{"num_hidden_layers": 14, "hidden_size": 256, "num_attention_heads": 8, "num_key_value_heads": 8, "head_dim": 64, "intermediate_size": 1024, "vocab_size": 616, "hidden_act": "gelu", "norm": "layernorm", "norm_place": "pre", "norm_eps": 1e-05, "positions": "rope", "rope_theta": 10000.0, "rope_fraction": 0.25, "qk_norm": false, "attn_scale": 0.125, "bias": "all", "tie_word_embeddings": false, "parallel_block": true, "init": "uniform", "init_std_qkv": 0.0364, "init_std_o": 0.0452, "init_std_up": 0.0521, "init_std_down": 0.0521, "optimizer": "muon_variant", "learning_rate": 0.00661, "beta1": 0.95, "weight_decay": 0.0, "lr_head": 0.00773, "max_grad_norm": 2.0, "warmup_steps": 200, "schedule": "wsd", "decay_fraction": 1.0, "decay_shape": "cos", "final_lr_fraction": 0.05, "batch_tokens": [65536, 131072, 262144], "max_seq_len": 512, "doc_mask": true, "train_tokens": 813300000, "max_steps": 6175, "dataset": "wikipedia_en"}
MLP neurons of a small language model. Each row is named by its layer, matrix (down: output weights) and neuron, and shows model dimensions 64-191. Each number is 500 + 25 x the weight over its row's rms, rounded and kept within 0 to 999. Numbers have three digits each.
Before each neuron's rows, "fires before" lists the tokens most often just after its 100 highest values on Wikipedia text that the model never trained on. A number after a token or word is its count.

fires before: "or" 13, " " 10, "er" 8, "en" 7, "e " 7, "ed " 6
L3.down645:452509482499501537496493489480526499519490528482513502543495541486553452497416496507491476479509464508472500485459496589548515475496568536479543481481463479484488484457503522510487501542475510491500483508511544512499530492504463498483495485535507518485451512487474525483482496532480507524492481528486515498489502534521497509487537456498518460434552491460492524538545500476498465462489

fires before: "iv" 21, "ou" 11, "ed " 6, "es" 6, "ew" 5, "ew " 5
L6.down132:525489504519499517522505486447485514442496511469451486443470473535486534493475497518526469489512511510509489499520492493530484487451467486504475522499504522507513490471501469510523514519456528461460493557496477446511491528501493508530531536520513536488494523448493438515476482499559484491522487501526491519524518489506520471499510509529533536459533512488511509526465504500492488536514

fires before: "ter " 26, "e " 7, "f" 6, "G" 6, "he " 4, "et" 4
L3.down892:524513491493473524462573491510511532488542508476538507490490513520505492507509479485529563460506473489473490506510501501510474518485523459483482496500431500508502516511506475435477496551511495517500459474471491488483494473471549516495484487489512533486554461504536573524466512458518458516527486490517482538501518533505490481513470499472514531501527533507483495479528547518446516505493

fires before: " " 19, "ag" 11, "i" 8, "h" 4, "y " 4, "p" 4
L3.down856:554483530524517505471477499508487489518517474521468514561498500412494490522515515523491513518500521507489537544494472484492465509505479492509440474501491523496519475506468491519489478487501524512534512488519482537535543511506464481494515475505525491539509476470500522510472507480518502527518497502509507487449496511524557532528521517491457476499484481466520477510536484475524493470516

fires before: "ic " 19, "i" 15, "ol" 11, "is" 7, "ic" 6, "y " 5
L8.down73:523500495489497484496522522502510484478528510470486469533515487452496495545465523509511501492488487502482504491540517534533483506515478535498510508480463535519484533488509518521530493503481527514534521528475508484515509505508473511486478518500482481518526529481507491457491556506506519526487465528542448563495534503534486494536557434497475492491562518495491535538503527488467471484520

fires before: "ing " 22, "ed " 20, "s " 9, "ing" 4
L10.down344:464502466508527484503505506501534474485467476507496499482484465521495491466529461462486498555554506507486522480471463509501550537527512482468496502488482512505480449503506482486509495485518492513499493474565505541526527503519475511524474531513533508520476540499496489542514490486528501487516525437516538524490503485486495452503508553488497483487496477508493524504483477467503489500467

fires before: "==" 35, "In " 11, "===" 10, "The " 8, "S" 5
L3.down421:519500519469513532485477480475522511454503521513497497492462479533487503522497529541489534489502490473508511512488489649488516497498507496538498509474534521504530525470489512510493457511532507470531468514436501506490470422524473490506455514492489498510509532524477494479493493486516494489468514472499490482488500508506517517503513500525479537521525491504480480438514534535453509533480

fires before: "==" 34, "In " 10, "| " 10, "The " 8, "===" 6, "S" 5
L6.down14:505493495492511519514497482518520516491520497492475502511461498502490455517528501532508499484525495503530523537496486785488502482505509522504519488485530507485517518486501531508485492492512514473498498513465498522491464460514486516508471507495484508524488525503475475485499486460503510486486503482495483500488485499487535526495521511518505539508507495515491478466519509527463498507493

fires before: "==" 24, "- " 15, "In " 7, "===" 4, "The " 4
L3.down448:515497465520516495486475501503488507497516533497474520474456537500489520495487481518509513484514534464474520492519461606507515510478487521507526486475493499529475528533507506505493483501522482495478499474490521523496425493468504480542538494571430474512534533495495505512494485487517487511487523525508489532448568506458519533518496526467539468492489551521510560508496521514497505486475

fires before: ", " 15, "as" 12, "p" 9, ". " 8, "al " 6
L2.down316:531508516478475518487466546512438486521474503470512471504514493504455516535432480526506484504554501492477476456514495545556503451470494504513521493508436482499498528494460469496504470521477512484467520482499501503519537457485550509521478483484538481465469530469511490492495490499472514515509469510473460483456498526454517549486507482506479526470497533520497520489490473558502493460484

fires before: "==" 32, "In " 11, "===" 7, "The " 7, "| " 6
L7.down498:520506481501525505513499484516512502497513509479485531503462493509496488501522498517519501481511487496509511519504478839485503477491505493515517477494507510492498511484491524509496478498493496495510484503470499504503482466495473495498483495477504502503507519482497491490507511478503502489482495489494501499489498514497517503502532517506507541490510496502493486472507519517487499501494

fires before: "e " 36, "op" 17, "e" 10, "y " 8
L9.down756:519461457504522502521498553559536485499482510493496508509496490536487470505584501481475465502464518534474511478472466463489489476533491481475497511537488482536519486532515497517585529531477526556514502495495459473469509499515473497505493522504508497498493488515481533514482481522467492516498491470489493453499513491448476503511459487518519479511492515547509520481504525542512479513478

fires before: "e " 21, "er" 19, "s " 8, "g" 7, "d" 6, "es " 5
L2.down347:490541509498485494535489497469504512479513475517546527514511482516495514466487504434469535498508516500489484491505545497486533539491524565535475480499430507508510507527491483528455527534502486503509463528511472490497509461463454495487512509501487517483498495481490463498528480445493443540480462500559541470479483481485549478505497473502540515507515451497520535525504512476523492499500

fires before: "201" 22, "202" 15, "200" 14, "19" 8, "199" 6
L6.down932:508491494491507504477536469524544528543518503500540512542501504444480456505539537496482452517491507449539496513511519498512495484493490433496520520531470520496499483491484519509476525505489494517535485512489493483468484548473490514539534498507519513527493563530505506493508440541521526505445492458511544494498495478556514511509487466505465537546469505500501485503487499511520527470549

fires before: "ed " 19, "ing " 13, "e " 12, "or " 8, "em" 7, "ity " 6
L10.down980:526532494496505534495471500485495498499538488474478531466495502491510461499504530482479500463524451497463493466523512547497513549522490511484541514457507479527482471496498515508513524519497486535496506512514506452515531513513430507498511511477549460488501526496524543507495528498528496511509518499505502529555526496523435415519513476478495471465515497480494510532505480502478468476463

fires before: "| " 28, "==" 25, "===" 8, "The " 8, "In " 5, "S" 5
L6.down156:522517499486491511500493478548523506503480492482478494494497465503482512506492498499503486495518494513544542478501509778493514504503475491506476501482533490498516495483504494502499524469504533528516489460489482508498506464493473484490471491496459502492496475503478476504490493525535534482477481500489504512496513510532506467506503527477489500497527483482501486489512524508488489496498

fires before: "s " 58, " " 11, "Con" 5, "t" 4
L2.down636:505476498484516498496531477487515534501539484508480528521463490507464525479497520507456452522486520525466428531513458517506544477545531530452530505492498515515505476521495486495519500485540491541585514512504519494513486554480478486502489488523476493562532465506478518470495516499436483538478538475480534479464470546476481496505544473498481501509483518505459487514484565496456494523480

fires before: "um" 13, "uc" 9, "ic" 8, "ad" 7, "a" 7, "am" 7
L2.down860:574461501463545476500509512489517526519496475501486503522506481506475515490484490508477495482480505499543538516505491500469523476508513485514507486548464465512499514489503494523562506526498456534515528485509514514457522513456535462502443456504463526467481479510532506481474472485520507524508501472497532480492491489477475535487524493468523522490490528525479485493512536506508471502528

fires before: "| " 23, "(" 14, "==" 10, "= " 8
L3.down449:517485532536493507483518543464524470504548463508477491516478542492522483526496488489491529516480487534501490487530469537497529517455538499461499523491517487501458517465483525521516474505522490448478486484502483499527476455511497486517494488493524483486531482497456508499458515515535492467510521509554477476512512446469510525514476516478481526484516499488463490505494521518459511512508

fires before: "e " 69, " " 11, "y " 6
L10.down1002:547523480499480517482550514522495516505550508463496532521481528471502523477456491537497518489504511530486521505518508508474487524515531482501509529484493522545474454519446460453478474495527520497495495520541491505484492502478487512492493519484485456468509498543561461490492491483496493508541490515496439501488525527505480525502499510488466480513475486528512479522481510496490507515482

fires before: "s " 37, " " 14, "e " 8, "An" 6, "| " 5
L3.down47:496472502520517498503484515486509558529531450484491469501451481492507513452550523534492512508512461492494482487489477556533537524540545523482481438535449473534494475491473500482504488516494508524494557513537503504498483513471518528514457507507495491530521463494490479538515494527488526481468515492493511516541516509492511478468521510468488481510477496470475493489492475468471484488483

fires before: "|---|---" 29, "| " 23, "V" 7
L2.down904:493504490505554487506495541517485520471528481481490512547480476527494488514492454491485451473492505478517496472504495554480483528508546510499487449517510538504499495493509494467465475472442521521529550543536503471462475480512498526501551472485509533507489545525521502453480514519552486509490489504467491505521531460498433503533502499475525519529495487508537518497520436503542535505520

fires before: ", " 14, ": " 12, ". " 11, "\n" 11, "." 9, "==" 8
L9.down183:503461535529555510504531511464442495498448512455511472476486513503498527531488525516545500524511491509522484525474465486518506501496531520464501505513507500524468541490552500516549467502472499505543486471517453484509496512504453510505499519490504485486493537540498495513542481507487521440523472489538500535488474514457500483472533480479519522497528457536470542484494468478484515496477

fires before: "| " 36, "0" 7, "|" 5, "8" 4
L7.down61:482558533529503477528519506465473447471501526504475488476451527497499497473474518535485506504503494494485504548498475508502480485469470506481504503514469521464542492522497538541543511472486484545501480471466486525458467501496437503483494525497506490475474477533470464444487564498557481527458518508494485527490491488513495498496476509471542483453547507469511488506482521511489481512527

fires before: "in " 25, "to " 10, "for " 8, "as " 7, "by " 6, "and " 6
L8.down535:492462502531524526491494515470479484487492487539515464495501554470453492509549498495469517531525516468510484505483511510521490462471490530532486461525523490513513498478459494529558510482496507499493516506470504504527476471489484496468498537490481525474504543514570459502509499519526542547503479496523495473469516475508547503523515502498493482513524509480488516502482524505483531523513

fires before: ", " 14, "of " 13, "s " 9, ". " 9, "s" 8, "==" 5
L10.down531:520558493523506479473515473486495525526508489483520482522439459535515482524472509460504480513513504523495551475464490487524493488482484498519545508510474520501474526464451484493500503461506545546541511521514494523488481511515510515526505512493516497510486563518494470482500513509481507560528466503523491499453491475489462534503482479573516482496492463464496472493478493486530485524535

fires before: "o " 19, "en " 16, "ity " 7, "al " 6, "of " 5
L10.down295:503492450514488455477507505482468496487462562505511535499476431489503446486497505475531481511503532516489499523512482542477517469531494503487516488472487478537454506502498486533513480466549459529521511506516533536501525497480535514484450451539524502477504443547475516511588501521506495502485488545461491518509511562474506516498514494504499531494463497492515511453504473539541531509488

fires before: "ec" 24, "es" 11, "r" 8, "s" 8, "all " 7
L8.down770:479458523475504498486471444520492496496494520552506501517478475459480443504497477462487451509499477526502529496477472486492483508531510510526562521532523496490530488502491500520535477480538536505477552525507473548501473498486498498513493481484496524521489464511542493489475505468549515459519542503514562441491495482450476489512503523439472480496511500465508466531494485475515517499510

fires before: "e " 33, "er " 10, "ul" 8, " " 5
L2.down308:480500503490460483487468519484518516487496491491497487509542468510511514508524472502479490477503511561451474498497476454493491518492483481484531503513468505457483499520465470534501449450455514488541561519486546497505460526531463471486488505511483509497520508561535536500494446535471495501464465497529507486468475486512544467547512484492508535478485478519523522458497506476506515490525

fires before: "s " 21, ", " 14, "on" 6, "." 5, "ic" 5, ". " 4
L2.down558:485505484521515541502466534476510479503496510527519477544481501478501481524509498505481514537500486469477464506503470495521513505484543491540515462521479519472466519547500546494481472479544483462549481511478503515524494477500526517458501508525534548489495498467536479509443496496432531495528514486515519512513485507509494515534482487498485493553531512494471456453478516549528516520511

fires before: "ers" 40, "er" 8, "en" 7, "ar" 6, "ic" 5, "ol" 4
L2.down181:496536489500502497473505543532514505454539460513503512503490477492484499539455501488483470498523505467494486511478508541502518509454484459546547499510472484511516527472451477521482505510505476482523535465495517489498493534546515566483500532499540486479492510484469500478496529498486511505498514481514532547496523489489502473537540502512516496506556486455525504481529482505488488455493

fires before: " " 23, "S" 18, "I" 7, "N " 5, "il" 5
L3.down260:510475491485495517466530482548492468510505533506466521478472500490462516535509503500478504485496512521512510488508513384492484520559532471486527509511519534500513544474508531503509501504504527480454516527484518503499472510529555500516531470460455480521510532542508445493508522475490477485521517479491448488504524466485440541509502555516469513499514505477495487475476491510492486469473

fires before: "d" 18, ", " 15, ". " 10, "of " 6, "s " 5, "." 5
L6.down107:494518498562504489517509529500498479515506480539496518528474499531523499496482476493492437511490517487458473514519490520472526544505499505475477486504504500504533499488474492461451468516502490523528529554479513526535479531536512485498469499453539505511523508483483563458566473511494495482498511462477531530504552523475518505472490496459527490513483462515486456471479474488466501501518

fires before: "| " 67, "- " 5, "==" 5, "|---|---" 4
L3.down104:516501481471496465463524477530490489480481517499490502518509507521469491491491511512515500481521483501533522511505517739485476492500504509504514468518509487503516513520506508486475495483466494456484526485482528501499457503519518529488477502480525481518496504472492496499502518481496486488482529477480519517501454516516516521525517482513517585486492483489526459504502489558467481503512

fires before: ", " 19, ". " 12, "\n" 7, "le " 7, "." 5
L2.down252:520557489560530488469466498525467503448502526493496509506481503498482532485499566495484498461532492490465493451514409521532479499516494529489514484509497457492497495496515484506479508484545549525471497507505481541502508485450559530492481512516488494472500527515504464482500506503452528552503468494504527459489476502523531481491481503484501489503527513546510494503470518536517564547517

fires before: ", " 20, "s " 12, ": " 8, "s" 7, "er" 6
L7.down909:484490463478494511485491496506472456513480527484492485486412484494503507546479470528466506528487515543479518520437481524521500487496512496461505498498483499514521479552482518543479500518434538484557492512514480538498496497460500489493512532517476542526509501498494512489502488496529528435548503510488477493457510455509487432473528512517536461547513506519517498541518481486507543516506

fires before: "| " 53, "===" 4, "= " 4, "|" 4
L7.down392:482523507497529515503532485430498509490489525506501518514527479507477531511512513455510495520470501511483451537463505562525523533499515495453509466535499503494569515487529510557503512514492537485468511516510477450502501471490440503495502539523461510482493455505522504479474507520504532472477491485523502508536464517467502475501484501506506492492491478448509550504515514496474467507514

fires before: "s " 22, ", " 16, " " 7, "e" 6, "I" 5, "by " 5
L7.down198:505482467522562491509475525507512479503453506482470509458486480497488511498537479462480474478516516507488499533501499542466560562513498479498481499534473508502476498485492527470470523460514462575493519527520497503469510502520496504512497464511525512511492506471507502475527472508470539497509512515457531546468481481551477502507515490485482477495502495506480497466492464556503515495517

fires before: "ed " 43, "em" 11, "ing " 10, "e " 6
L9.down612:531490507512466483496485485495530455522520468536500453508515506503491519505554483502494480543524449465485487512486524568501523516498512507507513472484504486493492484495495476495525528525501510534516517495494466483516507461514486511503563466550512500527509483556507495480515487493452484523527507537497530501486467541529496518544531475464526526456488516473505534523506488479487476524467

fires before: "us" 25, "201" 10, "y " 8, "202" 7, "200" 7, "19" 5
L2.down247:517499489528532526465470519489528493481468438484480540487486473500515508512511513554495470502487480484516516515534515489519491491484505500496499463539478566505506455489547517512500512491505511524535474509514474506465473514527506512525524496538539527488462462483459517414468557484510508518511514471497517479509503500458504486476459485517453522532536475512522523480525454541530483487494

fires before: "s " 30, "an " 14, "e " 9, " " 8, "a " 4, "al " 4
L7.down564:528484503502529512537507532486491505438532477484486501464479502481531522518536486499511505491456496512477500478494487522546482532486502517506458466494492435509449541492485482521494464454545473518536496508486512529515512508531470488472533538486488535508501537465496506457507431524548496457526501524526486492496521522485485493529524483505462529526496525490496473450536517490525505504499

fires before: "ember " 21, "it" 15, "en " 12, "e" 6, "il" 5, "o " 4
L2.down253:486510499539469468499506475489516473478485504469473492469493492499503489458485483494487524517500510518482491470537489456513526452505457477526547519471519510516469507479551483490501472527524519474554543450484513522456591491496506477530523497487515511460475490472496519488516532494478554523522480494471495482519495513498510508443502509521463497486491507489466529476540495497520495494471

fires before: "ed " 21, "ing " 14, "s " 8, "s" 7, "'" 6, "es " 4
L7.down387:525507511516529564478469517464465476503531470535481508453504523527505485491519479486459486512538506491514533490507481522493492449515508495511515490487475504504474504516523486503493513570499489484514524481521507511511495493474487513535510517473555540509521566490489511528492485496447464500497514497502477525487509529516475508500487493490505544513473518488461522427463500451500489541480

fires before: "201" 23, "202" 19, "19" 12, "199" 9, "200" 8, "196" 4
L6.down651:460518501500507539498474513511514533561496491472488497496486502478452480467517525517499466484519487467481480518478534504474491517471515482489525438498490506511472485524466534515496528490485459503507529502473483456470482546527503533530484492497527513480472494519478521545502456520519487503488457504519560520514519528527524456493527515485481487500450504478468462521506523476506512521512

fires before: "ed " 18, "ing " 13, "s " 12, " " 11, "l" 4, "st" 4
L10.down471:563492493502475490486495474494479456527497499527495475475492480512492459484478502487449509470508510513481524486523504545500490499536543482498475476499501509500485482495509512528493509514488506453531514501551505485529463533455430490518518485469499521483501520498475489480542481501458465516532508506456496522507457466467515501497544481516528547551493525492507473490497521488468444515480

fires before: ". " 20, ", " 17, "==" 11, "." 5, "ed " 5, "; " 4
L8.down460:522483444491478532520496473495470491496486489479493524487485485501518489474493481458462501506504453506536481517491458565541512505481549509497490464501509511498492496495538505497489464504468500503521508459459469503531506484481499545548512509511510507504490534489492514496527528540457505510552530481490496480499511532521490450509505543503504509542480485489507508525559542457510483514479

fires before: "==" 28, "===" 23, "A" 5, "| " 4
L3.down34:495475529543499507510500463521502457412514543484500472469467494501526480525501483459518506496482468478489506510483496534483532474520497488545532489492486481498499483495491506518513499512522536470488486492489553478557490452490498468504505505543517525467534543523484528485487525491498515497530514476488471459469513515469513528563500471562515535496546521507488499505499507532467535510495

fires before: "b" 16, "ou" 10, "ber " 9, "on " 8, "ew" 7, "ew " 6
L9.down750:542519507489469483492515473493467499492525505482489502502453525466493463474479454518544504531506496461490524533478543525540474511513504487516511521491483481493495478540474468513534492513490507491458519495505466469532520495503496494548533525466482496493543501474476476464482505493482541473502476483503533523460485497533542480526533484515512475498510549487490520524529487493493497532510

fires before: ", " 19, "uary " 10, "of " 9, "s " 9, ". " 8, "." 7
L9.down597:497522491502478541448528503494516539514535496563494433486504506518520474518539501501531519488462517531518457496467470512501493506502450504498537465502494521496516509476468469481482489506485497473478478473512513468472496507500507502505495487507513455496476452534529511523493512540529525461529499462503519511488472521471516476492524463499504455490519525531533505487494515474516511485517

fires before: "s " 18, "s" 14, "y" 7, "y " 6, ", " 5, ". " 5
L10.down990:480529482501509530543489504536505463522524468523472506495463499517493446476469516492519528541478492488441465508497516516496512506491490531543523477483514570515486497499531496504480493500522517564475523500483483513540521506513506424567492479497484491471503473523482489552488502498494485475478496506469472538492518480490519551505549524482472499483514486462521498484488526516490521468496

fires before: "ed " 24, "ing " 14, "s " 9, ", " 6, "er " 5
L10.down840:506493444491494513495493527551495509489538474500496481466457524535511467450481476470535518470508478553516523470463520548533495486517497534502516476505513537526520503485491493520483465488462443485505487491540474521506518461484505535513533452480531490456506474480443505494508513508545507488523512532484506493477495483444505527489484483497479535513498484523540493495474467510499527526531

fires before: "to " 23, "by " 12, "in " 12, "d" 5, "for " 4, "from " 4
L8.down675:510502527514494483479497551462519489487506521500455505480512543483495516495547497465483528474504485500537445505479501560554467472481487483478467505527519543483470504479485515479492501511522463477548525582492499508536511455484501515486507519543486543498500541514518512532522520483529502530486491487531547520500531492463513471488500500484513507493496494423486457515472507476510467480484

fires before: "==" 32, "The " 10, "In " 9, "===" 6, "S" 4
L8.down310:496518499474518507511548535493469495499489518524506501528457483495525461464467527477526475468491455498485537505513527666498481483534495492500496453477473540483491505456495525516533479523476483539481481506484527521462496540523454482508482457486506496495481507503489489488459499487513506528514486528544472515474528465494531489486491495516510493490520511489458514498538503474499489511493

fires before: "el" 19, "er" 13, "ri" 8, "ine " 6, "ic" 5, "a" 4
L2.down274:480515462496502502511535483497508482480531545487536495499513469522478480524533475545487510515480557503514500505492539505509445481494485505534457489553478451520524469495490470503504506499528511482483513510530471485455490499472508474486542470518493490479504465527521553480481507520554487445508507510539512517515531532476541509545546481518540471479499484508514520547523482511462517515534

fires before: "e " 37, "es " 11, "ed " 6, "d" 5
L3.down540:495475473516443497516506535480521502486549502499488517506506470479502520500499510509490505530522515479502484508487450487541535516465498502478489491457458531502482487506520456481476496522454520485548498493481437493529518473515432512466521541521523526478489481495458493534535523480480519474486501530533535475538490471525517487466500490514493543482468509493459497504523527509491518522501

fires before: ". " 17, "e " 13, "e" 9, "th" 7, "th " 7
L2.down161:488478506511499449482549502550534524477482527455517463530490493535489499508492496493493517500456504509525487488501491469466499500489514461492520501478511508492483529477518475523517504465478506498489506504523461506498467537485519456512486561448495528495507519513449519517504482473512476505502520481497444475508489519467524521560444485515538494523510469475502515471474458488523450541469

fires before: "|" 28, "ow" 23, "|---|---" 22, "r" 5, "er" 4
L2.down863:475522530524504508491506475506504553473532535498500471529511507493501506526411509460505505488446514494536510527441438532500509548514498529506484468502531525505487491496493551480496465467540503530471535502522495481497493484499488501530557504514512485505479543520541524494497474491529490489515495528538453489507484474505525479510482520470513475487470504507518534517525539506508483482499

fires before: " " 16, "h " 13, "y " 12, "uary " 11, "e " 7, "ir " 5
L10.down780:529498513512499475517521489518480464552490534489467549462504492463525558451482462494464535496508506521493496533490452493513500524485547466479483483532467528525532477515487472510467491460488522522472531460497499545506511516493473505505456471499481503491471465579503465519512480462497476499512494486503487495497475478518565474523462558517506487492506467491522495540457517459475479515541

fires before: "es" 17, "a" 12, "an " 11, "h" 10, "a " 8
L3.down245:496506473565506510502504511480475471500484521509486477533507495501490467498447504487468478495517503526455545491492456487514503474528506502536470488483508494486503542479505494500483481511507504505483488492536496510475545517478473488478507478503510490523491475507480511448541456507507497469514517496505519500515442512513469487511466527489496490495533472518501479524534513525512505507508

fires before: "iv" 25, "e " 10, "d " 10, "ti" 5
L2.down877:511541544463500517501476507503519465479477511483485498494525506487482521533474490501490503497476502532556479531508496451502485563490507528450443459481492553542456499502495493466516487497516503473441543460539512512482522488497508506508562495501490511505516501534507452494480498470457496475528520488507475499487474482485483544477484529517473498545501477548499521492476491521490484529501

fires before: "ed " 22, "an" 21, "ent " 8, "ing " 6, "em" 5, "ent" 5
L10.down1006:507528493499449530517496504506534473485507535433482519474529485546524535469500479511481519440499536476500554533488526526489533476530506534490528519507513507446512519514483473494537512532512480494492458503500505452474542481476431446473512505487520502501480509497493509529535517504451508489505487545468496476491471514511527472496492493499508545518467493468489504509525483508484461520458

fires before: "u" 20, "y " 14, "y" 10, "ut" 7, "ist" 6
L3.down957:520492536466464506533470530507502502487527483523464519506484508533526504473488521494462451539497532470492484487521499506506480509506514573489471486476506526498546482522521460468478471518462485522484505514536488495526438478457466486511512483518511509502476445468531512511546496484472541489473498490501487490498537485453507499517527506456503524486472453509511482476557529535472523515492

fires before: ", " 18, "s " 14, "al " 8, "n" 8, "\n" 6, " " 4
L9.down3:441444487508448521519548502520501491525495466497498536490458518508483496510501522513524479449510464495543540537514512503532479529503542480505481512539479521521506492474509518521517560501500527484495510531477499501409489502501512521456478485500506489521548511475528471492506518489514454476434508489524488503519492461504455519487480476523481476506477449469445502487489553490495506554494

fires before: "201" 17, "| " 14, "19" 14, "202" 11, ", " 7
L6.down920:498521480510505493498526515526499515508495516461441522520496480463480482528493538505449506438513483484530476477505512520503526468491471515456495511488493482498490523524528519467484487489474502514485509494509474478528484545543501480544503514545533531566456528471498477466433488493478537502492514537458509496494488486480514511450531524516462498491538496487509506499486488510514523506503

fires before: "==" 27, "| " 26, "The " 10, "In " 8, "===" 5, "S" 4
L8.down202:498497480468533504488490493534486541519514508505484508521451492528475484514516511524501516490511492486540545512504495730501511494500498470522505479496516495515517494472501554506487509501505491541491470498482469500490448457483471515497466483503482505517503514529473485518512514468493496490466490487470494501509507518511534502482514500501499532511493503505513489470489522535475502531487

fires before: "| " 23, "- " 18, "In " 5, "R" 4, "B" 4
L2.down742:444489518521502508453493504506468473476492501497522512493508517517502486524506516490498499472499510496457482498497472675493507519508465514515550475499477507506471501494535522492487457471483496440475525527520500473481465513498486518484473515477507467507495497467540535507524535477513520499468490470479504516498508516517510523525512493525489564491484533486505532477509457516440463506501

fires before: "| " 24, "er" 9, "d" 8, ". " 5, ") " 4, "uc" 4
L2.down712:514507470503469508524441511546498486513485530493501508528536477504484518519482475503507470519463510511490507505464497496484500506451497472473440537452525494506478508487546500514511479514493491482501509503498533491486468489536466528496527547482488516502471548520512503493476533520555515497525487522477477547497496503445458506518491528534538518481533486484513506485427448502519552457524

fires before: "e " 23, "as" 10, "y " 9, "an" 6, "i" 5, "et" 4
L2.down779:510506472505497531469480499530510500512517508536471487472524494532489471464526509542482502472520500552497482525481474492493512504479520503510482486483505516567534500511485496471530478519493548508521483482521462507502497550504513493505529531540526458478525476481509496469505500512545514491447480501487450421503507523492515524510483483479538542552474492493516459503461503486456515527501

fires before: " " 24, ": " 10, ") " 7, "S" 7, "A " 6, "G" 6
L2.down440:487529509489501507473487506509511472490499514508483555491497501492493492507499472499485513478510504499527486534491537398485526536532472498495478500466539514482509506464530567533496436507486472527502474470495539482546485472522525493473548490486474499525504498535542491526517505475489489476508476513505474524480484478552431578514509493486476539460513492506523506507497514496506512476514

fires before: "is " 14, "en " 13, "es" 12, "re" 9, "r" 8
L2.down623:482543500496482491511470456492492449485531488486529574478464535481507451538483446461466491476478493522463530489522501453487527434521467475520533540506562552516512521521476503500498542462538518485452522495447467501502502483491480481496491499515510504519504478520500482528533534498497526502469546473500472486487504454513457491530453511499478505496526512528482557477524521503480525504536

fires before: "that " 25, "the " 13, "to " 12, "as " 5, "it " 4, "the" 4
L6.down152:502492446509513506455483529480501517483496476519497511527506455446514492545461510515527510509533462531465514496473502415505475525543488511503504499468490556476469508514512457519479499499522477487510484519481478486520537461511480528509510513553488504495494469484491521471475482527503515479531513562540496515497489533534508473504478489480505521495494463549489499518471532519494505500549

fires before: " " 16, "s " 13, "og" 8, "s" 7, ", " 6, ". " 6
L10.down381:488464497487463524522532509516495494509485495482512490510529492502483491489496499534519465524543505520473503496490555470488476511450471497505514464485506486482484500475489544482486456452486493507493533502482495508499471495539500485437488506507456485555515481506527511491477524504498477502499496511488526539507517464481483515524504481485494449470499490487462497509492485481523511495502

fires before: "uc" 25, "o " 22, "ic" 19, "on" 4
L2.down736:518511532480517509546483478506523537495489472482500484472471464498477525482513452518513540504510524516518527489476460480505453513513519498484503501513536500470525491483498526513520509470530507484521486496450472479505511523435521489458473507493498503498510521474540528484480502492470506527555476489504499479460538534520475518533508533549471536481508552508463459497525508526477495467493

fires before: "e " 24, "ing " 18, "e" 10, "ed " 9, "s " 5
L3.down1022:476521501492500523552484512537465522501493490477441486538524471501503493455500450496500536486506473516474534458523464521522545495490489511497506536545550508505501476518476510521488497513572524543524506459550470466517492506458493511503504528488491537460498491466512473498525483480455505493521472464511526540490495454466480496510491487468548503481534520508459496491486513518523491505474

fires before: " " 30, "tur" 9, "s " 6, "er" 6, ", " 5
L2.down457:520480473487500526504503504505505491506498553490497492504496528484449471503529459505509474534484505499467494476515495499546498531485526484518494482431464524491537500538484482499524503494497502534530566489517509462488477494473451491503530505521534533557475475496508511484497519547490476494507478496489510501537491481472476467447497495509496506444499531490491518519533521546511499518470

fires before: "c" 21, "e " 11, "ed " 11, "re" 6, "es" 4, "d" 4
L6.down277:465494515484452480519514461460549487484490543520522534470489503530499507527505506465470537481480492499475486502534501467518489475482558559515461484535506485493515462509518516514468505506496529513506492460512503486483528506512479559522530482483512492514502491453516453469488478501474482519527534482513493507498508480514468545494501448492505485475445473521482518508554501487482500486456

fires before: "om" 10, "ame " 10, "the " 8, "he " 8, "k " 7, "a" 7
L2.down400:511505541530545506554481458529523498481459487514463499500485480497515528466520497528498511543447502489485502546486508489508495456503504492476508496520518493511487458514482493506461562488519501504522509463521517487434471471503485450502497468480514550485483486491504561551460503534535497524488501494495494503494490490526513438512520478519477505512508503498516522509474509473507472537495

fires before: " " 19, "us" 11, "y " 9, "ly " 7, "en" 4, "ch " 4
L10.down954:489486522476521560476527510484462438462470510515482518478517540456524539499509471539526526499504493507528470514514469479533443529526513509472459463500508518535505475521472515460504531471494490543521510498481559475514510498540520527463505487527480494496517499512497484483481485496545478526496502538477487443452545461493510487536446521465515518537518481464480488503534521505500495507502

fires before: "e " 20, "ing " 20, "ed " 14
L9.down471:514503543515463495553451465497464514485534496508464497443499482527514501453506440434493519497459490481505489517480457526546492525516518520469523438503489456476496519516485533510521472516509478496526494493468466512527516472464441563537551505491529501529535475480528471447530480495485486528517503488471518482484508501502495484469542505483479503480486534473503547531521497467501501504506

fires before: "\n\n" 47, "\n" 10, "l " 5, "y " 5, "s " 4, "y" 4
L10.down256:479490503502510495490489537454530509478533532548496472510500488528505463498567473495523517482539479506460490518541519566542495488496486550467485497501486513483516528496480498516497506516497522538504485510527519491508471527473455511482536492498507462507497508442540490512517514473504493449474460512531535461520464483492501482475495499492508500523519503498474506472528521502520511503480